Weights of a small transformer language model.
Architecture: LayerNorm before each block, learned positions, no biases in attention or MLP, tied embeddings, capped logits.
Training: a variant of Muon for these matrices, 266M tokens.
MLP neurons of a small language model. Each row is named by its layer, matrix (up: input weights) and neuron, and shows model dimensions 0-159. Each number is 128 + 24 x the weight over its row's rms, rounded and kept within 0 to 255. Numbers have three digits each.
After each neuron's rows, "fires in" lists the words (lower case) most often at its 100 highest values on Wikipedia text that the model never trained on.

L2.up185:120098166159116132078161118096130135142146118160077144127114096128116108132088119131156154104107143100115160086149145127120134104119131141166150116121111134108155092121143142144085143080123096126138127156116141106113129194146141146162118112140126139130092112144119136120127097091165133157133115164093152119112179100124109181107082117160167123102147128122123182113143117116119150161100113078134113118145144156120107140092135162159150152133140098113128135138101139072172130128169140
fires in: "later", "however", "eventually", "further", "furthermore"

L4.up616:128064137127123128114127135111097138126154118165143136140104117106124096130089114133145141149166122101103199135135131151136147107115139158154129100129124135144122139156093099124133121138170138126105154143129178148087115151118139140169100131122114129104123113157140126158160096144102133140181128137158158090161123128153168102122109141109150113121106156099129095083145084172099159155094108125149147172121176176149109116165153141133112107089094103112115129144162159123114142093126089
fires in: "in"

L3.up10:143142132132164084111163146147107130119100091134162177162152115158139108130173138138124125135131105111131150131134181131131102115129096155146121140147081118073151115124136151137114103118110170135080109153092124129165148080119151142114160150143106116148114090131140141108141113145133165177085175146097132096162146084143134137146143142096119109116126098115105127146079147133147075165168112138150127141153116140106148106151106156086137118073121123117139142106117129139101081120125133
fires in: "details", "medal", "place", "votes", "team", "since"

L2.up241:108187157163123107127151133119097118158139125151139098137137124139133101131129105109156151163141095089112174113120086127102093130125108116149137144100142074064124123123113116111170143106139134132163110101106162123084174115125132120143139151112138081122099150152131076142109174136128165116157162118118148127118145143148122111153110161159161107147135132128148112122103175137117124103123137107113137093114148143126150137090117080117089127175097095126113092119156145127091143171171108
fires in: "world", "american", "national", "international", "european"

L2.up520:115108113132123107130143131126128133190122138154060138121119133123107123141151097127121162143143111110158127164121141150135134140182115081169123119068168101092125128161146147132127127147162132090148156088125112096115070129123130174091097142127129106135104183118117145102134148106121147131170115156121112132154109139108134165152073147136139141142092146121113144099158123095120121145110109164103150091114109111121109073136113120132154128103186131143147139144131118112094112094086140
fires in: "years", "career", "contract", "record", "games"

L3.up557:103167144152156115095155132155092108152143085127115129154102119105143109105124109118134119134089151139149136139108127146200112089113150091120126072141130108127153115136106179110144107128156159120139159108133138135146155123111165131126149160100165106137125111097096098093130095143132153100119177096126143133163131100120146123105123167156141106159129088066155171136141164105148103095089102087079135094155143132139178136125114122155125157123108155124126126108132132122122146147107130
fires in: "china", "city", "time", "county", "country", "district"

L8.up600:137118123117123104166136134096155108082142117146132105134120097157117119144119117150169154145127130138122158109150143127140110100134068140142141114122163123164074116119102154161105133131118124116109139139162121087091159144114164159117090108152158126085097142130126166127115145150145144079070136117126182131115104136125119162116131163142152099127117126133142091090103149102102156126128107122148161145091090140137095098123119124158107180129099161077141177106118135109175096101136134
fires in: "an"

L3.up553:102106157091127088126101098136167132108148143097140122140137125103138099142120124127109078161170114130104168141171148144172120113116142142172123128124152143134131112140121128110137159100107114136151124105105133127121165138133122153130137143134163138167130120119128110121123132114096113075152087176174159136128133115122130162127109125098147082071106138107188177135129124192106105121138111112150128153133133110158108118154157124116065135136137116077071145103126141102100140168128114
fires in: "in", "round"

L4.up580:131121137106136102113128148112146159119086175154100123109129148110146121080148119127136132137158104115092158120112119105128110156121123162154106134163133123112130151184145141134133167168103099107084143143104151108099138161108139122129100137122127119140154165183138164130110137117129142159130100071082133124130116172132159173138099180157159134103116132132123151142122168122149107133082136158094188109113135126114108089105098126166125148075138155104117120134149100145128093096113104
fires in: "an", "archwire"

L6.up497:111136143099155146150101114143127106140149111143134171099140109149130129132150139136142123124137152126138159128104106125156113140115151090178146165140136174097154151143094104129141138117149107095125109104124078120128099134102118117113137162143121092134142146132106181132110139101139153095083141128102125143165111136152131151118110169139106165149137126116138087124166120101105139109108164114126161048139118118112099141078131090105131161093171160109089075154078135103117144093111155
fires in: "the", "s", "his", "their", "her"

L2.up273:114158138116111149154097122109125148091082109107109115165122113136122120141129101107136112197165144116120155134130142078132112152100128127161140093121135071132098160129088102120134137117152107118128150142118082137138126150118159103120164147108138090153134091145153134126091110113104134131130129099139107108148143149163107124137106204130112144147142121141146157136089154084139107152112147132127163133126108171131159162141123085157152120175069129128173112085115090140152099141112119
fires in: "football", "baseball", "basketball", "ncaa", "attended", "preference"

L2.up106:154119152126090098103124140097121143115100135136120108116120141112131111134154129081156114175139111111130122098131141118146126135106100145178138167087117142131129109139142121078146122094135138151096118119125117096172114153154090124137141131153158129135162100147175127105117113098121109177137102131102127104116142114177138115142107124123108119160135150161144150133114159057136137149052068122170149163126091148126134154130112161107117133144135144090121106192108144094119100115143102
fires in: "from", "early", "bognor"

L2.up542:099146138137123119170108102124174152125113077133160135179105142126134104140154145130114118169098103146122162123114191065121147099098103156136152118081109099091135113119186129155123112116135153149121131158090105133146114115131156129152099144145180103152134090126175126114141114119123125152103139108127133125113108125180131122168125140129133099146151112140152139147133176120102119107147094132126133137177144140146118134108126114153129125131119111131125096170162102115114068073113094
fires in: "by", "since", "nonpartisan"

L2.up614:131096146189155127148113132160138111133095123129134127097112141123162120121173134145118113101139106164173130108124134145145114137088104127169143080115128138160147115141174113142114102133137130149132092098131158089138117098147101093127070138135132146178120126139132121127128141119097158144117147140156110088137167129083145090103140131101113063126108098163152068133102123113084132159100132079125121126143156157125108140136109120109129088126187148158142110141117163115117123109167118
fires in: "from", "of", "with", "by"

L3.up82:121124123157099125149158153144141123149146113135146145108092148134153129097125123166160156129080113144175114176096105073119149142148094121117157067134120113140137138160107172099120130120113128115144120132157121143142164142112137129133108124117090121135093098105127145152119110167103136174146136074141119117107135124152138146155140110171117125139145145103116119130126142105064130094114115138136118092134132147091121099161154138122140133170042149142129157142135130104060119140171114
fires in: "s", "world", "of", "american"

L4.up376:126093144119134150133113072072129124103136139145097143124108142112114122111148149133168133127158099162158123141120118113144109134138126140197113080108142097186159146168099154157125093094110116148141116167121124135123122135128096133079135125139129104161145099112143149108136135121127163133181086111104105133178130167144112115111096098147103124114148143097123144155184116162121146154117127170121087129083095126158096140140096116122147134101135140106142106147129183095130110137151132
fires in: "career", "years", "december", "year", "november"

L3.up400:177117103183137136147135138108112126135095149134186153154134151087117122108122115128167115163126129149142130107099144134158103144162118120119146106124122152121126092135149140147117128088172121164109110137144106133165160136126153161169141157145081101104137089135099141136102132126062157098134104115144142099137130113076138128100086149101176143128102137151141077119152146130169126161154094128140125138146134101125140112136098164131146087152119167106122124140139104074095143090106123
fires in: "there", "into", "in", "across", "oak", "on"

L2.up166:089099157100096124122144178171106106096131145160129121103127130144150111127126111112114129074178086108143116099133121155105154122105145132133121129138107131117115091153175107127112152130127162131138134115152132110126103131156116120113145168182126087127127097156136136102171141091206159090122163194141138110125101163077120119117105120135131098112112118131132141100155174132144110160137135081142132122132153112150124135092096143111119133131156130125149128103134133140118172073112148
fires in: "by", "starring", "directed", "via"

L2.up319:138184120171140148076158126110137166119117146154135125130141183121135119126130105125141116172167102151117103119052133083117160139111106114120069120143110151128134115163122124120092111115125123108138130110151147130110115153139119139122101117139153116132150130124121124131137091158112140130137112144167150087104161125117140177140130139147145157094153138107098099169114113140148099099127159126139147127169179057078147123121127124161119132155134141125161192132121083115114124122123092
fires in: "of"

L2.up124:103129112117118138109121143123092109132152088172088134103138171112111177139188148146164152150140111134153120136132123137109115078150138120143146118120146149165144081097154139092114099112129116145107124169140152134120168149131090158162081154125124150166123098142114080099114129151116131125074166092121154129151112115089100108145137111170109086138123115116106140174141130119127133145119123086175164095094126145138166109147119108102094112119124143143139146098142165108118117125162105
fires in: "in", "by", "into", "through", "genus"

L3.up483:130136135132152152119142096112125151141131135108123159143129179105100141146108151140091136134099146138148125174128128085154130123133114173081140082085117089133154150148103102138124132048124156130150097132144121125132152153152161139096125095120140066140111139157143069112075144146126147140115138110106120128118126134148144130153099092165166117106152135125151137134135147134110116135068160113115118128136170118136120130153063086128111156148144151117145127091105095140130137126182115
fires in: "award", "season", "year"

L2.up463:158135116140114092077139127117148133144087093139120136105100150117082122132160139173112111097101139152161123082123152132143173114153106136096169076100135157145133119148154139120076143125083134115102123109154154135121147175129143141145109102163129137122145126160158131121072130135122153155094169155151117090135119163101145136126152147127143097121103115124132105141123120122129123101105090078179111112120143137117144074150172102171141105110134121098150137129092090102129151115147144
fires in: "from", "on", "in", "went", "moved", "population"

L8.up447:113120163155117078100145138135153159102147171114184149135127137148136111141163119175151146157167120107113158112135140136149102140131096103113126118101145102145112140127093080105162079091124088098117103121108078096137130102145114095114159118151178105145115129122125094131141101133124142150141148120161177153154161137122153116133137125136106113130144134123131121137119133105179119140148114109147160137124155118132194144082123120114130103121118046158157120147136076119147128131121146
fires in: "that", "against", "after", "when", "with", "before"

L3.up284:133138125153161138095144137145157128170116129142147122108129146151132125129167154145157154101142105100136112132131139101110113129091078114092127144159148101062117140158094097145114126065126111153165151119180123142121095133120108148133134110163097120137129187134156140132095123113138130132108098098081092146107121089136122115141107153108105125102136094135148138105120107140113093146150134110170109131159186172086139106111159156130147152149137190126125136122181104126125128127141094
fires in: "that", "all"

L2.up318:195111123097155143138124114189145136136132065163138093124118170142103088103147141113151153131163163140120135084099136122172122124075182134131169136154130141159119142167130122150118106105110112114116114124120164083112173138131088141147076156133135116139130142107143098103123156135119143110163142156111093121128128120118128126143113146108134116127131101107159115091108122121111108103124134121129148099082098141106149125164067134131122080133151119097126121130186138134101138156145129
fires in: "to", "back", "home"

L5.up458:148115129160189148136081132101128122105116142121138130106096129089095136158131124154122141127144147149155131100115173128127140147109148137124146110157133112183104165123094155144175118129164108104152103167133154099112078142142139121159150158109150110111105119145134157159128102101127143108133122103148140128117147115152116135122107121063111118136132167113093139113172112136104098125142089072114151164155151143114118129147112115143117092128140120148077089096092090104096114088152173
fires in: "on", "over", "along"

L5.up431:104125131111129146077116159163123158182140108127138137153157166134127127109120118120188108157139122128091114096142157180147125161101090146083118102097084120132133123113159157134140142083111124139128106136145112086147116118151128139127115155154130103135097083113111106168116124128121070177102149099137091150104124127145123118117098106111125111109139127172124140202142152082111089132107124091112121137134148148098096106106132129162119142141162114109154111148160136083108140130131108
fires in: "after", "when", "of", "by", "since", "until"

L4.up485:166121132095105091116106116137138176162137142175142171122135131091111099141155112133112124152142131108144179102132108142167107152122116163121135122123103107118160086153125125137107090085137118119125123105123093138105099150126101169149113150118101110141146133121109109130128140184159125129144062127108159078095109125123112093108132100102150132159115150125154147154130120136160080141152144170092098166168148113163136142130100160142171121141131101139091134176140107153150141130143159
fires in: "that", "said"

L3.up198:136163122136115161097096065152146130141171141143145147148116160164114122106114151113144148137118111116113140185123142108147134106151083109157102126172119118100103111145110102116159077151145129123149117078134116155122174096141104152115117122126117087134101117122081182144156099133076126166154103133108143105133145142154135161126092096074115116140142129164098147122115129151109110116150122161131137093151115140082120153120140130144110121121154140150132149158181129102096097161136119
fires in: "of", "age"

L8.up338:157143114102142155136104137109109133141145104131114089157082091131106130130164119111138104097143184153095158165152138142125127137084126114144122090108147121103142148108148148176141174147131115122119125160138086079160126165134164159126094145114105127080104139125147143159140153159151152117111103128097103125117127134127108111121134120085145100111098069116128187102163148184131112118078119153121126105130146126163139132157148107139083161130131135103157108108118104167136144152138112
fires in: "an", "brooklyn"

L4.up234:163111127137118129109129154159130108079150172149136157106147158153131138103133116111120137102162122137134168153122121125161142112097125141167151133108120128150113139156182121142148095094090115153140126117145140115108116129134137138116101130108145111109174142156134103121145113106120189142142148107127129153122131104177127069128128144110169139085121120129116090126179108140115086129082138127111123102109150137089077071073087119134104122141150152141069114140100149175119106138138155
fires in: "and", "s"

L4.up318:140139118130150154127133120136156122122137111125102161145152111117143101059153119097133126103119171123112135157092112134121112146100137160124141123120111086148102134146128116156113116119126148149125119064130181186135095128143124143157122139182132132102111132128104098131124157126144149106141145118150117144113113125155122079162108134147162081153101091136092112169134132131147116156130126087106140118137154143062154153104135118146124137174170069156113099096151072131125144155104093
fires in: "to"